python train.py --n_layer=12 --d_model=384 --n_head=3 --n_kv_head=3 --head_dim=128 --d_mlp=1536 --vocab_size=8192 --activation="tanh_gelu" --norm="layernorm" --norm_place="pre" --norm_eps=1e-05 --positions="learned" --qk_norm=false --attn_scale=0.0884 --bias="all" --tie_embeddings=true --parallel_block=true --extras=["capped logits"] --init="normal" --init_std_qkv=0.0255 --init_std_o=0.00519 --init_std_up=0.0255 --init_std_down=0.00519 --init_out_by_depth=true --optimizer="muon_variant" --lr=0.0151 --beta1=0.9 --weight_decay=0.017 --lr_head=0.00805 --grad_clip=1.0 --warmup_steps=200 --schedule="wsd" --decay_fraction=1.0 --decay_shape="linear" --final_lr_fraction=0.0 --batch_tokens=131072 --seq_len=256 --doc_mask=true --train_tokens=636900000 --steps=4860 --dataset="wikipedia_en"
MLP neurons of a small language model. Each row is named by its layer, matrix (up: input weights; down: output weights) and neuron, and shows model dimensions 32-127. Each number is 128 + 32 x the weight over its row's rms, rounded and kept within 0 to 255. Numbers have three digits each.
Before each neuron's rows, "fires on" lists the tokens most often at its 100 highest values on Wikipedia text that the model never trained on. A number after a token or word is its count.

fires on: "he" 36, "re" 17, "e" 4, " Pre" 4, "che" 4, "ne" 4
L4.up848:149081132110160130118143166185108095092137189177063084099156180131098116124120132112133201084116109099090101089139150147113086168088199153142116103167024133183109114133175134117103073129135122182161129107150045176142135076146149154128120165106119126140150132152162115104101194122171113148
L4.down848:159093153135108129104121076103086154102113132137111089127140167079120145120055185110140104059090115116169140152180152095165134131093128145084081107116176112105059118106143184069122109103065143185112137187103126132151121109093129127192153114160116185066117115094118125081124152146057202165

fires on: " to" 29, " f" 19, " by" 8, " " 7, "oc" 5
L7.up6:135117067146110112106126162199107111138124100161137104162162079186149062143125172130104100085152155118122085110162154096070139078191121124180064124093132133130099045084079096106148183128196099105114173138073149141197116146133159121112161177173149152180157143113173146132118094206145116135
L7.down6:145161171110207107143124131118081145113138109161090132154133105109130101139137095101078159134138080099171150139125102125137117147095163150127127186105112109145039055137114145043136136090181204176127152113187103133118113083142051154134143143135150148136132123164098149106176191129150152129

fires on: " and" 22, " Y" 14, " S" 8, " P" 7, " " 6
L5.up574:075126083100074121142120186083126140125181074089176117158120133127088137136109172147079090097176122090140147115153131140123130114104108153178122141098131156145139112152090117186168115152093089119106115056201142055151114137139110147128163106104136116126127069092078118118100136122139130140
L5.down574:172065187034123106137089091095153060142060126112139070143115123164118128124109068176072165132184109116117101112222144151174129077148129204155086117149109086132152096080116106101100101141162116062100131088132136113066144130181133077066123148079170136146097103118104181136106139146099146090

fires on: "s" 31, "at" 9, "it" 8, "ies" 5, "ces" 5, " Set" 5
L4.up237:140118093080092066170163170110072167103109143177202113104122122105137140138105124107118146108160115202130122120122141104048147139201109113168159144162113202086104091160101179127132075116128028174110170114144155154126125171144091109131164057137115127140167106155061131098132119135146099151
L4.down237:095138118196140154174109110152113117163173121109139122122133159092169090084122125174170126122088155135140157143078116137152133083131112103110141150122125081158094133105141162118089095088164113110165127101108140115115186111134100110099117183127142123150123125144181097108154165108119163114

fires on: " of" 50, "as" 6, "ir" 5, "ken" 4, " |" 4
L5.up1248:120150165180090127130154098084089106095058121114216138161099140125161115163109179177137115118116090179124081158108102131120144104162120087126161093087119141094154112138122123130154166155132127063123141093134096124140110178102129130130140111095126095119138105168184114132156111179163035103
L5.down1248:143157134126119167140083092102142125124164170147202112166146143045064103158124073139105111154097129148175090166182131079140140134108109114083154152153167120095107205115156119143104140154097113131190103106137184086156127107155093194142091084113128162174156071119144079122103219127125124178

fires on: "e" 19, "===" 9, "un" 8, "ro" 6, "le" 5, "ay" 5
L5.up582:134171121095111129087103099141144153080152137111183181093136074153150107077123135106096137135115128173113068080117103113047118163094150170185097173115074177201110129102107119102086103096059135113144116113157119122087163138167191168132139093128131158116148145069120074167106103161166148169
L5.down582:183078137122167100168127105151072144099081112097124123136100129152120096190108124083086128129166108049154174136118136116155087096170140107138154136105100129072155107097187134128113098155167131092148151072140120156174139100151077067118183094103148145068114115168175138102136173113126078117

fires on: "st" 15, "e" 13, "b" 11, "h" 10, "ro" 8, "es" 5
L4.up1285:085154149131073153175103099188133141147180134091102185126108190134106111096134149124073136180150141182090124126088174127146108230105136127175083104127156112172110109106083137048148130169164156137091169123131137119103143092194145191079125128114121142117118124128141117101099102158137152138
L4.down1285:073143183085154160120140082178147136121145084118076130127126081045080112134120099105178083105169123157113169123131067116164081093119140167129130158138144115186079109118121082143171167148104142147130089083140131140153159157120091169178138134123173191118060132114120149128151106126173168081

fires on: " of" 18, " M" 8, "===" 7, "v" 7, "′" 7, " San" 4
L7.up49:147157166128136094159105114145113176136104062158044199162105100123107101079112119076075137095107073116151130133123153144161078157156116128164145059127149049084128145168118126118094152124087119129100083089111056086104104106143126064110128135121059077136110150116123138167115192084162151129
L7.down49:157128094125142071092087139126156103141127138138202158130147112107132106093147129136184155146103194107118127129135121142187093121065150131144172152127075144138140090134102122102097154096146098142142150133153135116128104108124107165096130124190199118053094131112123103096131076198157132111

fires on: " St" 15, " Re" 9, "v" 9, " M" 8, " Sw" 7, " Car" 4
L7.up1295:176135136119127088126144167133094153097117092165128121099051112156168152134135157140127151090127130061107159123113128179131121136157118174125165077113164130134137149107173138159158109153082118151109126140094166152140156147166118093146072102135120052124152115088136134147174190094168148160
L7.down1295:090106126080111081128122080170079119169206097140133160197091096138116097144131128129117123114161177109178066153163159173091169147086103122128153109154112124094180156058147127162128162077156178114125108157160156150176139141203181106151053163152126123175139125070090110145126152119106102117

fires on: " M" 21, " m" 9, "ig" 8, " he" 8, " his" 4, " D" 4
L7.up1353:084169138129140101125190129133141162155074096118164147108135162135094041058165087119180107136119139104099115147142179136133131136138097150172085128173136138206129092117101149153156115107129135120214133144135060100101150146122132088125141120123108100172149133108141119151158060064147156133
L7.down1353:137162134128109131096146137112138109202140122118219115155091188101144130195132060168143128136147105133185125177119156159141073130084090130152137153086147120099148115120135133095163144192154115112116114141134095212123135105195086062161092112109136191130048042135103133114190149173108170072

fires on: "-" 30, " of" 30, " by" 18, "\n" 9, " |" 5
L4.up1012:077108091115194159214140142182132098146153151139130105150092112115111194116118104169136147088128093143118154125202165135152059150157118094171114152108136149166156090076096115121130116144129137168107109156120085114177114136185157105131126090110138174110083055153140050106077116096118161137
L4.down1012:135103134121112102130139107146126168061120107081110117087131173135107105113162096124112154095125050097158032131105133143108161117156156134176101128145109096132102111096150147134171142116122151129110167073157086103115113181162166116131167174090161125140152154165138098121159095175183073074

fires on: "ad" 12, " S" 11, " of" 10, "an" 9, "in" 7, " d" 7
L9.up59:136103105158166128107123081155091108105127120117137077138045055084136100149133121151178121118131112131100118131155103120123148169092118126168137088104120161113151109123115023189165172159132129114193201109129119113082119105064090109139134139110147121104130108120136036092141144130116096144
L9.down59:188160108154208093125120160160087156027111114132140171102156163111187050141090117104123139144070144137147137144128155123140176138154084151123054153160101111160112156105144164146152115063174101155081140098135099152068131133109119096130162106161167122187141086114109072087146122120165144129

fires on: " P" 59, " S" 20, "end" 4
L5.up496:125102143116118136077132125095093124181120059122176091103175136118124078150106075103139117074057153148112074135128145152077134109140114181201113165093113106099183140167128071124170133105201162100093148120147087141126184147127117119117140060166115122091123125168157085152143146086097115141
L5.down496:097178156066122143069107164126144142122147114113064128144125099133151111112122137104083146175133124184100119134134133076123122154115090100143128076086091148082137104107132114134097116125122090107121191096125130132055170154088048148147146057133068161146081138204136140112127127096170172157

fires on: " of" 46, " post" 5, "od" 4
L5.up1093:086126122093120196156138128079091189093159124108086135112099128102077146118162145119129118175186179066113169120142112184178128130093109159125142107076142097135110092142129146115131153112158106185105175143139169085124163177106162116145145151070114115113119061113111042150150106110086121180
L5.down1093:208147150139132125198158093144118134089183128163131098069092118150125093102124122127108154150115151140054117130101119133142094128177126120150155108105169131120129062151196136076141019093152093125168137122127095131093115133135091171135130124111130170185121117146140133154151069155151128106

fires on: " M" 44, " Red" 10, " It" 7, " it" 6, " that" 5, " m" 4
L5.up850:111177100153104183164183133079123210109097103101141062133105133126123157068177111150132142093114065116096107144170138126154156115102144195116129120167160174119069172123144134186142095186166197053152128131156154100125190157196120112125111081137167151157170160164132058116123060098119130142
L5.down850:099154170094153180123122126161090099182126082127158106148101063098202163101132060089179172086152138136156168099122163187187022109078167153119144095147132124148171130159150104136121121103104151084125129106145078104123185065196123104176156033114166144182107127151043157087099109160062159087

fires on: "on" 20, "h" 18, "-" 9, "ak" 6, "che" 5
L5.up1425:113058097100122194117099171136118116076075154121096140156089173087092089176081137170144128200173096139126097140163146127144109132147106096149128126120073112132118097113107162105149175124216167097121215174140117141164118130136174117085166199126155131137190107144117212078114117107149119124
L5.down1425:120084181126165164181136073072132088134179168134157116155095122121119098116143114107201150066124183089140057114107104173167173156174150152068182151105094128113032124129116127177118166127189119136113098059115158176111142140146132138142078097147178171144141137137120179139130171095160113152

fires on: " /" 16, " and" 11, "cer" 10, ":" 7, " te" 6, " under" 5
L4.up511:108091098191119101050061091110209156109123094120038124148159111128142155120133084082106170154114147103183059084130182049155073103203105137166064165079119103114107142110124142134139105169137106159201114143131078164100131140116175119097084128139111086136134116142144111160075098174089027132
L4.down511:175124148063108095106163115142136141135133142108109163135140133200149101121155090156158116119164120139147161129085125125096133146108069108114126064117150162116110133109172132166124187164132110121127163182159115133160137133095128189120081130127178162150127177119138116141184096113144154089

fires on: " of" 31, " to" 8, "ong" 5, "ing" 5, " |" 4, " various" 4
L5.up581:109161167173142145095139141160075136167057158131092143158113153113102140128121156174181110108137114149113180190105104135143083143162088114145115136093181163100131120169034124105192197032165052123130121058196118127146168058148137123163100160148102162121118090147187102140182135156118131116
L5.down581:122129111100133173110131117132154154137047114144118154152087131098158097136126198155127139130096133148133084062178116136070165136086109154147125130105124092154119142069161147060096114065121166132118070165133113176197138136209138184183103130132134169201148086117087084162141167107075139118

fires on: " on" 35, " P" 11, " of" 7, " for" 5, " Record" 5
L5.up1100:127124143085077142111152150150085153168085159120128064155158104155125071143131094154132099144065119059142078146124158086119063108060077182115136141153152115116139110165099123111140159106145115114106121133128082116137086131173080166182168108103087103100154194139112117128125117074070147115
L5.down1100:124107149115143150140097135113125161188115087086183078150125108125096117129139085085123147153179147078154098108104148146132124140133197121113133068046104174118160112166150149098174146077090163118144141122172157091157190053144141107199176167215102100092111160119191225143084152073091150133

fires on: " P" 26, "a" 13, "u" 11, " m" 8, " C" 5, "as" 4
L5.up673:091148127072124095083111098108109101168088088110108064150104126103110085116100118155058149086112148117083110146131170135053093152074124111201218182114133122129169150148175074151088066120157133126158126087118102068150163167157070141122125110118143137103147150203135145085074148125144177084
L5.down673:111119160170144092101112108076053157127114087132123164118040133155140095114143156157175118115074152099101119088156126195055162139142070126120109156103163113139166132169192103152119139131136136139122202159126114134157164125158146113119154165155074148120139122123153118115085082127115241154

fires on: " S" 11, " T" 11, "l" 9, "g" 9, " M" 8, " Y" 6
L5.up438:142155150153151107130173155106179127116104098155219114137154128160152150097090145160107054103173140122127148145158167107140130103094123130128130076112101174108132122121097169155120172169118145164119084089155129156120128150104140128177121123149206090096134165115123114084121129144139159125
L5.down438:142120128115132152155159119124104107114099112110133089089118177069141191081107131162135092122145113144123098043105155101153100113104173122132128115137073097180078095137152097143118140155171135116106079100141145087150151115150095157117142164119140117172139124127077141092126141091101141080

fires on: " |" 31, " L" 10, " K" 9, "," 5
L9.up821:103120151165110175171089154090137148167105064101162075137110127118147148154140119193137133074112149114176151105128159124180184191118059126097084172136082070186130168116111138139150051130140120176158082165180139096129123125145130141155093184123171180196118165149106173174127138142181198163
L9.down821:173145131068087157101118171113154123087157198136120115130126152119141106118152132151131149134104111176099054112072103071151135143128139107056145130131136132151172049104132108085128129152151089197145115140148106105151126099044105136119091153179097115110095090109119098105096147135090169126

fires on: " h" 18, " (N" 10, " (H" 6, " (C" 6, " (198" 6, " (199" 5
L5.up478:136116095132073110128148118103120168174126152165107102183064145150208117142112135158115088150085107141159114138156176182168086134125091097148116163072156109150102122097119196162122136072101157159070147146160100041100080110178170103078146151076137115200129119144169127106153107109090167188
L5.down478:126087099138137109154105104141120172140119157110156135133124112154160130155077111099098178119111142149139160128116115117125103125138133143112126177047091121119103049149099155113104132107112136130132089134186148100106102066162131164070199114096172112136081134101149131161142090104106155118

fires on: " of" 37, " is" 12, ":" 10, " a" 7, "p" 4, "19" 4
L4.up1518:159135147151120170143146166123137142096173147087097123140090144115138094131162080129105135043147122117132122144157136107156112092097141151152108113089122168128167135046144103141118086109148123101067106094126177112116138076125171090119065172093150152140140061109101109123088156183096124136
L4.down1518:099106099093162099145161126136134124123138135171077166071164132086125115103139141148185101168118117110137104214130131146087122145175146107165181097146150139082127187176106155081133103139097117105109072127151168117089129117139189129152136165098166132144147164174056111042165160113146085158

fires on: " of" 32, "F" 15, "e" 5
L4.up53:154109125082149190152142152175079138094143163074166122136121108163105169114154124132090094103189135079132118099113117124103079163092173164133153126101109094144161153097140066202141103120155148124087209153144079160161114092120125095123153139105178123154119106125140072145128152166089137223
L4.down53:143143114125115123101159129077143123125133085190136170104101120132135138105100117129129106145144140084091149064107093117137130077122077106150170103148116102159072093062133136147105162084098084116170161071112118139149158179173147192102130136034055104074185139116087114102202160102110065133

fires on: " and" 34, "," 10, "s," 8, " |" 4
L7.up873:210103140114152176114090149079104106176130115104113098095097103158115160113123177255103143115119148143158138105106116177128135157158106171146156102145112194176132108090131172095129109154158159115105122107097102175116107126136135111091146123127186142161092188154184144163116077132116153119
L7.down873:106153127127115086115127082150086081164148146088143136177167106144132119128173056104137108096131193147143157172057108157129146174171131152111097120134123109134149076085130133173158068131188117123078113105116126146128141172057120141124093069157103151123097151152069108117156126115175147131

fires on: "-" 26, "-2" 14, " of" 13, "2" 7, "'s" 5
L4.up574:138111121133113139128183130070115161103077089155113124153113148139164160138128119136162139103169104125084124147125134232152172121105133091096121138131162069200079132125116118125194113162151177119152187127096134085133078193154113153087083164146141081178128178173120126176091168113137097146
L4.down574:090136096106074133144103128101121131131135191077156153134154125092106133141129175205143122124122152125158109103109168082169110155137184064111155101133108118104069082147133156162109205100129129143128131123126106163122147084072123107143161118157113149167144142173112136132141100118113182040